From a checkpoint of a small transformer trained on Wikipedia.
Size: width 512, MLP 1344 SwiGLU.
Training: a variant of Adam for these matrices, 901M tokens.
MLP neurons of a small language model. Each row is named by its layer, matrix (gate and up: input weights) and neuron, and shows model dimensions 0-127. Each number is 128 + 24 x the weight over its row's rms, rounded and kept within 0 to 255. Numbers have three digits each. A neuron's up and down rows have the sign that makes its largest values positive.
A block is one neuron, or neurons of one layer that tend to fire together. After each block is what it responds to, as a language model described it from the Wikipedia text at the highest values.

L3.gate661:117102114096169161107098147137116134112116145127126128182171117074123097134125092158134106110136106104109104126111101115147098096125095151137157105099148155145107155133174136134153104145164129126162133143094177087148144116139184133124087064155109166139146180122135155127109095127144098120107110061087164158100154157109121142122124151154106111107088134145150136103137115096139112097092
L3.up661:152090128054096130080144152155086095092135111135168102150158133096125111100164138131115120125123106132124137124157116141130138135101139058130130121089134125150111096165129139138100117118118170122137108159111115181102136101143136140086147126102122121153149137100165146116102100122157147152096117153129138139093102154118089181147104095167106126125119123135109187124146082136131155101123
L3.gate987:116121134078157155115097112172137171086121119160088108096118102107150132135152132123115143105111155086116123088139152105118172087086111056157119140117127142114140166173116150125089160158155095126122143130118156104171126093124123127134110108114157120124129078135175135140120153100092082155106140105102115152110144091151072156085113133139127072103128113114176110135123131131113101120120
L3.up987:141113119160142129092122120134104172104108160144123112169165097134152135182163139116143180100157147108102137107112163120110079101133115144174119153122122096126145103121121133120121138088132164093137147141105169119162131096112187111147108142135157086157125079137146144108078118090117141147118131083133079144141134152144169123165144142143159129141145089158172121084077164124078129138119
L3.gate1155:115109125137090127137122122101202130123144087137125129135152131125108101116094110150145122127138146136176150121174130131153139151104146100166142099166115171122147190113165110160192143074113126126113138112153132137132135146111177113158113113111145130136109147103104107142180082105132121176122138121154141122135138181105080105110124120120112114120172122120126121127124095067166117152138
L3.up1155:101172124102085141148115072115133074145125162136122148135141091133108125121072141136128116079119128123139133150094142183171155121136128099128141165110109132135128141102136176095142121162140133139127171111111117134126181127097158134162171135124094135120113133124128126142132129094120119166125129143154161140135131124105098134160124132111127129097103154145089151129136158119141111095139
L3.gate1283:127133161134098128116112134197143129143112143136097123142094132135123166133102092148113115122123155117145151119122136125181154116114124115100134146092160145105148120088124127112135148141111110172129113107161133099151137076132175179127127099101147118115143127154180140163139141095085115122119160112123148133112141114117120101125170138117120112113107100129147119134137096113112101157118
L3.up1283:121102143138125097109131133139142148127104162099153093156135154126137172134138133090093140144138116130123105110140158173142135135123135125136162154127132113124138136119103148116127152174113095144132123127122100108098117097087137130130115155127175137165146151178139094112116098132121164104086123156099097113116094126153129126114144087115169134133140148093169135141104118142106145146161
Mid-word name fragments

L2.gate484:119128143157101107127098145123158130133118116144141113118124148083105172117116136145153144127149145139140146091143113127165128124126155156163120150137099141113161138120133138142122092099153108094169087150078137142163119166096135132174124168141148086107126157089104093094161166116156147106106137114130146155093140165136119099120158145148106132140136108156140136136208146127117149135114
L2.up484:121135149139125120148082099101128099097109131171142112105122088101123141095091126142133115135163147127124104051145139107134075136128105148089180155113089167081128106123107154186137121146126130157087125152092121150133156127117129109134136131101100145121102161111130143120147152128127127109099148128136099133090151115118157122121170163137120124127112159154127140142172176141120083103147
L2.gate625:121159114167155116134106114123117118130127133121095131118088154094133077111128115127178107141159122144148097141168149189109114082107102154112086133134141129171135128168109087121115145099095158116101161137139138102141131105129130131128076133068158111133177131143120172154166120105107128104113163093140131115122133108144100104103160156104135120129151080104130117144116138137132114150139
L2.up625:145139108103138101150137112166071148157116122161127073144158133165187107106131124128149151122161074081130122108093109147161118136120108119154129123160111150137079150159134151125171119137123111155137124128113130147103111172075128122138110161128134116130100146140081106088138171151100118143168134102150136142105173106119153125145106121154146082159150121135122142146118137138144133134155
L2.gate699:151117169143128136113149151129133159135066105152162141133143132087118164115116156099104103137152121073113107135131140121136142131143131168115132109084114133133121128100135102131106157122129110115130156131157104085100150124093094124102118097094123123134129171118165111113140135152132145139142140130128158086119166151119132142127115121113147112140107100164107111120134122167152165108112
L2.up699:111108120154128151101178109115160117174131087113090129127131146124134174112123154138122140121138125132098132124141111111141123168127134097091094188141131136104145099123116138078123132159115145153125131116073065169147111152102151146118126157150137099119152161062144123124099142114108138135127150115117123108111131126115108089118148142121103178125069135137128132133127119130133163089139
L2.gate708:115144088142124160111139099122109141141129156142121147123137112072113130171145176113152151121142144147135114093154142093140116092131152129153140130062148127082145127117111152124155147088143107170113123105159119111153172133116104118177103124112135141100145118113167087144127133124159133104133142154148107146111141110117110126135137114150116090105145159146142166104169109124170129145134
L2.up708:150118096137147094142136095095090116136123186152123082139092156100157174195146152125118199111073103113105118131163118147144146125114140099181114106106141127135094148090157119101127140129119085153165138141162119125140138133094131125123154128124126121166146103132110103157125135107121117145176125120136170133127136162130119090076131119162106158127132117134166100164127122110147142142092
L2.gate736:112185121163085166145125096141153117089134125098091187145148131076127157121143120135148128174125137122135134144114121131125157123081158125124140120153141144101102077138159121148142114151117152113138090165156081128137142141150146155133133109128108158131109100081076117094150126124135096148128101146083111176125145108110100145102124160094157144115147154096152159121150120121149097148118
L2.up736:098140137148129132145134113162139149154125097166142109156154092125142136150109144132122120089168141105111109119172099155132141120108165138112143108149130103151121168124119141146133124092140080135200088114138132148099122097109138108122126141143139159157128135150132118126133112078100159148132130092138123122122148133147117090122157131126087144117155120127156114151120102156103127154108
L2.gate913:158097132135135095123122156129140131127140155126100086104135149123084134120128119101136113134140137158138107155117121155163130123135110115134125113149189134130126101137179110177151137145131110138113195116110119097089164155136147098129110132162129123134164127147129177160109078139123149133139148123094082131095133145103092158065129110106138136135150148120129148125151098108137145123111
L2.up913:149123115128118107121102126162147137114129163109094117127095105132125129151119108116122116118063082129103141091140103127082121085140151120131168123144112105129100136134158159188106085124128136178172154110079105141136131114146107124124060159128134104112104104110144151158126156148208109154147155124116137135119110081120114163155123137118132152109156123123113164143122106101131132151129
L2.gate967:144143134141091162094070098134073124132103121159133086163117174097166135155112106131165149095130163134156093123120170084111098138125125134165113117182107131156120127127071119119144060115088164130119158122134107107124079108121158116140116107092124069100127146106158118104139116142118117124147122121109141141088145135121122148084141138145109167117148092099153134093169129117116111093110
L2.up967:092142162132103119159101123112144145137134171166158093109167149165114183154155121100171144130147142070169121085128119097139149118116133126129126124118104105120133143134096153136132163131073122139115145112121145121104111154120129183117107152130143135138107108130109103148149163150126123117105157107147124068119115161163083135146135098140142142155127137110113166090102077161127123106164
L2.gate1308:146116112109121143121097128135139119132120152082177161199133108112143101149126110090116103142140149106139122091173135168122136126090124123141126069134104127131111169130123138143117123153139122143173135083131102147075122084149139153074134112144137171160144107140097110125159146120155063103144130146118067146111151119136106167105090132136148105113128159114108159136159136115155133124140
L2.up1308:098151117178139138122153112127097105089156145121140166160124142121170132119095151129128143131105101120126144120154129133099132122128150094118092073104071156113133166139114135104130109093111132174116149121123122100100162127139106133172180134109132108124142104131120144101122145146124125104155144110166120114123120120124146185066147131058109153081144107148125087093142106146124139147089
Subject pronouns

L3.gate1108:133138123132154123136144125131114123167105133111107137168108077111121135116067103092137192115142159117097117144096103094138108120137081115098121120101089089134100106130107158179126126138108109114161132157144163097116129141126110118109122099135132098114152104139085135123115102112153104137137128134126144125098140113111140142122126100137082119164081132071111109142159137112097121123137
L3.up1108:092151136142142122147167144187172121147099066149100134122151134163127126144119092156179128127119113161139132124096140137150087126146144140123132121136161135170098093137140150133150123111102121105145158118138091121120193158162157116096100115163166098126113120097119145135111123092163111139128090115082162124124104131137135135151139122125162197160113130106091134153114135152119138138133
L3.gate1164:107139084142163101153141151111159116117110115172114096095107147124121144132099135107101155128103167095134151124130151138116151130121161123098089147122131102107176151079130146119142147093091164153114159141094126150119179136103107118134104123157107121114146138154134134130104114126132127135125115127157103128102154109132131127133113098125119109161104113097114146160117086144085118155141
L3.up1164:110165115098147123133138141135141157136147194101170080137100157138174159120144142138115160123070145160110124132082150151183086124103115091131082188116131118104125124153148159121136132095165126099129125125131135123116115113079127144142108081143125169137150089177095129111138184144111162100146137145109072152134123128170122168037163112109136102136127066123109162132132098175135115143121
L3.gate1260:131140102083102119123146134123112134141116078112122137146111121153113100104137150112110175147148146178157106127148112144188135109086113168105111109094128111094152142188127086161096125131160111100133157127100115135144184142137107156131143150146158118095162100168141150110137117088110118170119137133150138130141134114089111117088114140101125157080148129142118134144150093112108099123104
L3.up1260:151178104144155112132093150138161099086081160111128101158137140152134162174131082148146136109149092136138111108129132141144110130069146096145127130093088169130143140124117133112107119105143162171126106125126117144140165136145151130118105086146151142131196139108101111143127137079140095131099180106165121099149134154121119138123154159145170158162113183108139137107138113108103164162128
L3.gate1331:124092165087107119103091095116139143133139131138103154167090168153146157120150128103108120086109173098117133129162095101162094127166145099132100131156137138124180108156115170109173117157148102123122142144130124107146144123089109136125136105146096173136111121129116128096101118122094119146159166118172096125131143092183147145125146109111188195121170107138070116119146131123147101121134
L3.up1331:104148124100150089154149151114122128141194113131146129122127149140134122133145130147102087081134163101126166107121108140087094132105113163102120116130142144100124083134130109148110109074120166149113102097087140136123123119150152091064136148100130155159101140163094171149160128115139109156117124151112132122158153142100115198143127143112109111132102085172160096112157175105090164133108
Sentence-start pronouns, mixed

L2.gate314:148152132108150162086124129129109156155134159133104128119063091099156176108126118077182141147149119103176092070162170115173169148146135149124145109115155134102134071123111083094097145100153138114135136145164119084141141129105107124122147141127150143137136063097139139115131163089127165109112153112099102121159099101100116124126153152119095118051096081158129103117141123108120096131140
L2.up314:099106150120106143146131130124089140134126137140116099161088162131078117113106102127141188137110152153146122113087123132130154109118162121129120074072152141118115121105115127150090115164141082120103119126078129171129113098147137117120077114196145123143093135124155089162127104119160128098128126129186124083156103103120101102118112118101114165162122124159127152148103142068109135096076
L2.gate360:105112169151166102134148114131114124139140150114094089097143157098175159129090148107108145132136154125110156087100134122161124156118126111122129138107142098113156120131148132164104151145135115146099139135114110095145153086101138135136147119100133122167144087094129169150129089158097161119126109120086113125093152117120120107108156159123107128140153113139147114135174096107138137159129
L2.up360:149128099134148083121095151132135156083114156135140132115151121097109122152162164137115137120112117171097145155139172160137099189117114076127119137127119102100132104110120143100124145118136113191140108087099082133110104113105116136137161114114094116128182111152102111141100135152116158102114149141145097155100125168120110121134121095106133146137139052124111099104150124115153147154173
L2.gate395:114128115095158124134130129104169133128136133082115114141106115137109115136158131157113093136132097084153112069135123122152128134150152115131153105122129075126159096106126145106086154096133105158141129108113156138133144164171100119153142106178163083135145162145102154120165131147174124136146120113175139118105106163073087151137122135078101096094155153117111130095123209132108108153115
L2.up395:123092151146138117078119135138114141120109141155150128129102118080166128119113115105116162168159120113138128095167150115130155139138095104145131124096129115105110090177155101086122102160154109076170106077109112126187149164099108111157113113146107111173130140103116140135126136116157100085086144098127098079093131120117142125155137161111119111117130157132072136142148125097106106138123
L2.gate626:143140142169133103129160155092154092102113093191158137152110158122109120085115105094085101137112151145125162151137109162137104132132122131112133120124094165134136148130094150156118132119136159122143094138169108143136129105149136123103155098086100142126091118099126111152125195127079145084136138155144153108136146129132129090099132114159139115170105088163142125163145160144103106163125
L2.up626:162129093121107170098082132117155128087114140122138147150134146112144152166134107116092069111134143126095146101139180117102168140126150148169159067096148132128114155115091153133145146142111154126093124122153084108138136106171121121154088138114141147127158128093149119096098066167172138143119152091102091125125107123110128111124097127134106134111110116116096136152140126073178149116119
L2.gate721:125067133151152116143101095115121156144106122149133135112125125123128159127133151122105105131112105095145085147144167160159109107133113122140122106148133097150136084113136089146123140103120068131124161118132136144111102154097149134124139106118122132114106117124149163128133086172118177110131140129120125134115126153109131127118106107146139127123149070139139079123158139114161134100093
L2.up721:116116152098140091126114129156113173140118128090117139144104150141084124098096129098136154146119174158136139154193118123113101134117162131143161111128146159089103142125175127098152110123138165130123135135135148128147103150131095135101108157162124116133127067134138182125103121160133094068120152130124096126153126126118114138130144125097143131098115148124132113132089103137132125119179
L2.gate792:117106134097133171159116065128124143119158113133170121137118184141141093127158121054104132156125133118137095120139122171152096162142115127129102132090143142104142135143085131135163123142115107134140147050147134124158118132139167090182119142119130166129129116163150156106134131093130106139127123129099131093125139130111157105131146146118127113123116116111128083156117156091077094108128
L2.up792:126100101066113139148128132104096149153131130141143115128177097151135074121129118117154112132132141121124142126150100124131107133131134159106122133176161123151170067138100117163144158125087189148084125148093087125148131136156172076111109170163094124137123114117132145087114138118132120142115149113150129120153072126128101101157130127124101103141128107104093144102101173078129111140192
L2.gate837:136144150123139156111125151114125159127146140107130142153074138159143159104115143116124121167155090174139130166167092092132170125080121134114132076090138119122132118152101136104141139141098118141144156138075131106132139175118139049114136078084108141130137088130119139145099137166152170150162108172090126128140131112170107126102145123113103141102160107118125148132140123139138104117123
L2.up837:121141097093115100134137161114124082114123131124164125129136118156125119118116171153110135086148133126102129113120113134055123119130148092129107122093147101140166152168145140118110130133087139102093132127139061098088144122127088190119097107132127185148116140111161138121132112106157134145167118121141122114120129108084118122113101125109137138155126113139115133111175173140115145088130
L2.gate1124:152088157118171062119138176120198098134113108121125177170098154155119107100124119145118159078146114135134153143130120148106173139166141167125142105112076113147145130110145094132124108116103096093110092112121132123163133071108147130158162139119131131128128115113132122109143122124115177087137120149074138107122126107095179108106131093119134105169113091141159114137151164095137120136112
L2.up1124:090117171135125152135141094125119103112109112106137102138144143136092150115090102128133162084124139113077153149123131085130086142114149127111085156088103117128136110161121144129116112120131149188121138137115109128162126108130109120118137109131074122127142111141076155144170112139130084118124101148139102138116133096100131113151087119123107126157105126119157114123156130136144088098174
Temporal sequence connectives

L3.gate272:119120145143158126082134147126101148152149108148126127119102141138103123126086132136118120122094161119079134141115108123133128101174098136113147086162091133109153099133107084108150126162122103122125085117125121124107149156110058144173181123120134179062116097136124153084134109130138119151113127107148107199126128138132167097093103111122142114107120116132135122109095087103117122132141
L3.up272:140097107125146161147145140130174154133137171113132072149096146123127104087123131137132149138148145162128122129119097128151105132138099117115100171127098112161145150163094191139113120086147155123125124163140105112143138128137122127122115080105153144103084118151159130148136129172119153133123149148117111132089084113117142110133159111151124160153089089176123130131079183104105106122128
L3.gate471:125128105146161163114112137089090109128125120143154106134134163110122105126089127074090119137078116155125105133135074094131159166112139147122085102130101099138157133114094105109137147132134154142154111133103124137099130162070114114138132102186101146153145166133177106094166106129114115137133147164115178160164121081147098151093130126137113136122178169151107161131157099068121147148119
L3.up471:116151144123115174141167117064120123095130127119176131147147109127125152104137126130130141139124140146164116147168135066105137169110160097150129117110133100146190105137149119126176110117146132153125094171143103115108138131111075119130097106140128161127198131166147086125183131143122128154141143134168114137157124161117112098103119143128139111130120114146157115156156110118142101127090
L3.gate1116:113088103099132130119134121119149122139125089124143134135055165141156097124126108137090156107105122160132161110116159164119151121168115160088145126101117132125157153153140103144123118160125148154189149137199108104153101149153103127143110114152161142134120085147114148098134108131131120162156144127156108159131115150133155133120116107112106135113118138139174089088134153124137099095142
L3.up1116:138146157104111112140118108093116109177130149074139147129124104132165176155146096155111136133149130119146069131159108128174154122136123091109180126083115126158089145064139127107102124159144124109159097087127133147152136116162117104130165082128113135143158125107167116067184114126092081144156138126136074142125101065127112142162110126153122135146115098157131152142104098146164142125167
L3.gate1307:114108109132095143076109116104157160154125107140093163131128125108122114090089071111120121136119111158116147113158128158138114144125134157136135118128111149115140133114097117144120159111103119161145165143095119102109124157125117170145137121141130120167118103164132157122154131160119150150086153118154156118130106119121104163125115125080110098159112145147094144095172156114139098152116
L3.up1307:140129088109119126102121111057149143115136128136108125099131145170188085150099122140137111093122139143098125106106135101111140113108089143152137092137157142146152150125128142105139100121119149102148108114143136077103102076113114120140137119165103142118187110113153153090177153104118139158119109123175132154086124111140100109136132147143101139137116130122065144136141137096094082103132
Number-word compound hyphens

L12.gate632:115088120126166144116118157123157128123110094121159121133100107099143143144128099152098148148160093131158133137170092074125117096116140145165125133073152157121104114099136093132170135124110103132127119117133118107119148152094133154145112104146162188141125147140149112151140108093131088131118087150146149151167100099127125133118107127129181095145111159144127139096114144130167105124122
L12.up632:202145138139159088107092118118102120108169148113126136086125145137120147111159167140155112115135069095133133146171099103161086146138174128111085126155106110185120153158111093138117121136127141156145101139137165135147142133103156075128175140161145160148094191129150114153128124093152147139171147110115178120153138063102164089128148104147145101112108112112089101130159110121135092143145
L12.gate1290:108131138141143097130163125100087146128138143109091142101122131117143123129128146132143142115106137135127107148117162117098093070083133121108153134102095139163118091129092134134138110124123127094164124099137121115124139110126128091143133096156155126139157107088133110114117130099096137143187149121163118155129147094102130114155120107137131149132170137151135137144122136145147123115121
L12.up1290:132062194077129085141088129134155154090186125110127108084118127118166144165148088125078154174139108139160138129134152123179120154120137083165114155129110151101111131123142129101103143130129151164136116129161103119102122099174118108076086139131104107087135136120128156116063103094120155107101140120126128150099137127141130089171140125118152110127096152111131087126127160135103133118105
Such as examples

L2.gate15:131153113117116136173133091140118134150106115142145120148156171110098106159096120136151109111157131110123118118170127116109128120151166138170122123171124152110140133128134114140102156111095160168144158097139145109131114127121150104105113105164138164133116158109113128122168093108135175130105141156109150139146105135134098088140080138095149147105123134147123131129162154085157100121122
L2.up15:134116144108060145106169127099092149124108125155122137138140116104157095142131114094165110143133171101152150093120115104125140125145144144140131121113131123109138086119140100159135129152132154097123087135144137110131096100141139148110144163161140127122135182166173117157149075148160189138132140153122164126115145123104138108123072132129119160111162127162130088145105131149157101149124
L2.gate123:129125115133131109116140096107135165112117095103142159117094159138149091120085116118113174150089108141152126121124101108094177125143145145121133125132119148165113134115139121130092124150118154125133112162133066159154139090159129140166098148127105113141123139144123117098107099113093130129184144139118123154160112108094132120105126181100126149162098157141120159138124137129135123111127
L2.up123:114110133151128142129143149134161162124174095141151127100087142086082117136137101162171118122130123122122138126126099118142156109110106154142148124093124150139137092090063131172137130126154131061113128139149136129191127148177138184151118155155109105119103173145159102155136146140142117113153101127155111167135116109127147114138168174170142160157089166125164157136127157150134112137080
L2.gate147:116167137143143164121122151146181136117116140077126130091132092128096175135098144157166117085117116086125128170140132133159095120178146148126119133120110138168150175181110135100117117130110185144112172137114109137131115127120137131148162157131151151115151089124115130098125150121126124129089098104158154103139114107098114074089097112121109153092113137162132115097075109144088137123126
L2.up147:127125133121168152154090128176126149101124167113113160134109134130136130125123130118116100133091147142098126108113110143106126118128084106089120139110143147157146126136153122120171122117125167117141149151143127152096146124159161086154160129103135140118137128138175135117100109105129144176133139176118136116083110127131121138119113096126123156078117092157152131144178143120098134084104
L2.gate342:120101094098084107104115142173138141102153162136149109126134163132142118117145104124157125100132132140134136134157117149123150139128119104152123112121138077124147105097103134142104127138171092100110163154127087181134117083083126107161153104142115130127154089139083083120076095121105079131168159087150105122116097118134158112118155076086108146088079119123101118072104132100132107093174
L2.up342:152125136110113094123098148179110150152109096134156096168160132126128144145111057096141094109128093156162105125133093136156096117181135130170130141111124065174135139114118145127150130125137134158145097128112124158112102139115114165121098126173073136150148108142095108123156130131099105147192124125173137142161160152153134138118140085129109133133129138108102135121100158128118178090131
L2.gate909:173156086113110146072148121106159127160124143119158141129161137108117115092137116124135152132092153112134110155146142116148134079096118106121101087152087110099142173095097091131150131134182117141109130137136151096110098146119142129128100151103160144096135105161155152122157163125122128127089147098113152150103134140118083153098074110117113112092143150128104102089122122167127126116125
L2.up909:101094164145125184124142137106186127139164128117161146129123101117158121133143136110175101138156142168124131152136166129151152141140154120129128166122132171136148098100155140153108111169123131140152148155109155152120093151163086112145167131171132113134142159180122142103137120113083147184133099119124104068114145139132119116137141120130129110161158159124111103116132100131112120124181
L2.gate1053:112137149141101122087153120102099123187155113123111102143127109130136117129161105168133096144076140174142148117102086163114153132119126127156110114143108195166150135106155148133165143109120140143132143157101129137145106112137154122083087145131127181141140109141156144118108132151138142117101178159107106109139109122088111140089131116161131096111094088134126139156136146090165119121150
L2.up1053:104185112139140145132110157140155123150054165140142144148143135108139132108126146137097109105126114133128094137116082097129095133149124097130133161091130178103111125153105104141073153132115099133149173151183133173144129169134120132151096162129126127089171102110118118131080152138171157082111114129108123149151129102162187149133070144131126148120093130133098105127090119146158125122109
L2.gate1168:088167160129156115126108178113111114118162103137117142093172103112119077094097145127169100145090103094107123077156079150155142130154115113142108133096142154146153087117107141124170127126177139130126151121152122136091157141134120079176110139116145149126150110126145147123086123137135118145148164167114121144139131148127125126099153136121101097127129147165137143114146115125120106114119
L2.up1168:128164123153145143090153110100120119152086145136133152130122157097153129088126149130156102124147124133118168141099119108147119159117127134133175118110130149126162133112098138109147145096118118197141090121164088121100107121185139136087105138158094090164130120123140139101130158123113117123082158124172154127163107104100136143144094107114131184152160100116138088157124164170135117138131
L2.gate1261:094124148133133121116115126121117143143130121091132113133139123116195098160125122096172099103118117153129161103122158140116131116119125136135155130125151099123121089112105136142123142130104166148135077109111123155139141110114147139121126113121117162123152160128105121096121136117092114138173096106154125121116121155187158150113141113098095137088146169150154166097146123115149099097116
L2.up1261:140149124126093154109130083103148126146122105100128132115138117166110091106144099106107106138117085101068120169153102161114133092111112148122159084162134103136125144130115088155151114117080135096135136122117127165099173125130136132129104105132110101141135084158160143093140161149094117130103163117132105131120080135113177109068064116110139121107097145129152134119102121115116106106132
Mid-word letters, km/h

L12.gate365:127184134153154147150096140167102108131112129078158141137123137133150118114166131130132120138153112151178165123122159131127116128136127099115140158140127119102096095163079126151140132103101142123100155107111092090126112159127161165166131121147087142077127101119155140089090123136125135133112125107163181100107123117143157145125132111083071120139147169130149162157166114094158142114115
L12.up365:180119094146136104078101109121154110114177089108139118150166127130166149152131120114140155135132119139172130110159139151174144122125093129100119163142107133142135162131111128112126136082140118134152134150122164139102124103133118082147139147151137102101126095139120125147144109150135091162127127166129113159128137130156137125120139167121155121098109099129118132214147063120138146134120
L12.gate648:108088140126113103120145142129133139150107143118135140098126133089139172128135130088094136135081124101140148121120184091160120185168113157142142129107088150095085139095151156116158175147094086089101126139105155104146091094138165141115083110106132134068160109131115091155097106127128173154115129125086106148107124131149096108136126142123137120103155105146143173165134146152151138143094
L12.up648:131118143089113171134147089174137104143127089106141116163084116137126117131157117129140126153147178119089108088116082125145088121144148155140143109160134136121130122150135118157152115151140122158145148117129149135077113148144111080144126133130101109102122154108106133083144128148118147148095144137120109122105137154143152127141118142098124125136132154145120096116136126149117128145127
Clause-subject pronoun "it"

L12.gate266:147124134172178108104140188153070106132116099147132114113080153126114114173158105122105128153096115160126122120108128126101142113100149171178172136119147115088156157106132142139109127171196124136146086101110147133154136098135121152113107130145157113139100089166108130138110121126135130146147122120135147113127159094089092122108098166107134137103140100149121118121125171113159115136116
L12.up266:089113130089139124154138107132145098113118135151126119115089167147107121147137150133115128133094113153124130106166136113107148124092139153101124148142107181125122188100152092140129065117132119116087089109164122101144118111120114093074154128129138154162130130158163135114142158177071129158143081147150111118139125139125109108144116151092114142155164166147136146099143148129166168169157
L12.gate573:145087147104160138126159122114166102123171134133132106100120099139128095153107101116130101174104117118106112111147140095112102075133132129114101129123105087083165152141132115127125130170132120132152082138161158123125157118091123142101124131155102146162113147097113163153110148137101122107169163132159144097107120120131131112120125098155137142149131171146121086154110157118137165094164
L12.up573:092144118160183126110117142116169125151111115113128171162121105136176147119152152110146167131143140120164138133186167194114093155116099136082101105121149109128127104124090151153139133140116149135131122127132112184122146115154090099122157171119082122127073106123152136083151139095148129140097159184107127097143137145107161110062059141140128171121143102162152136139129115110113112141136
Reporting verbs, time connectives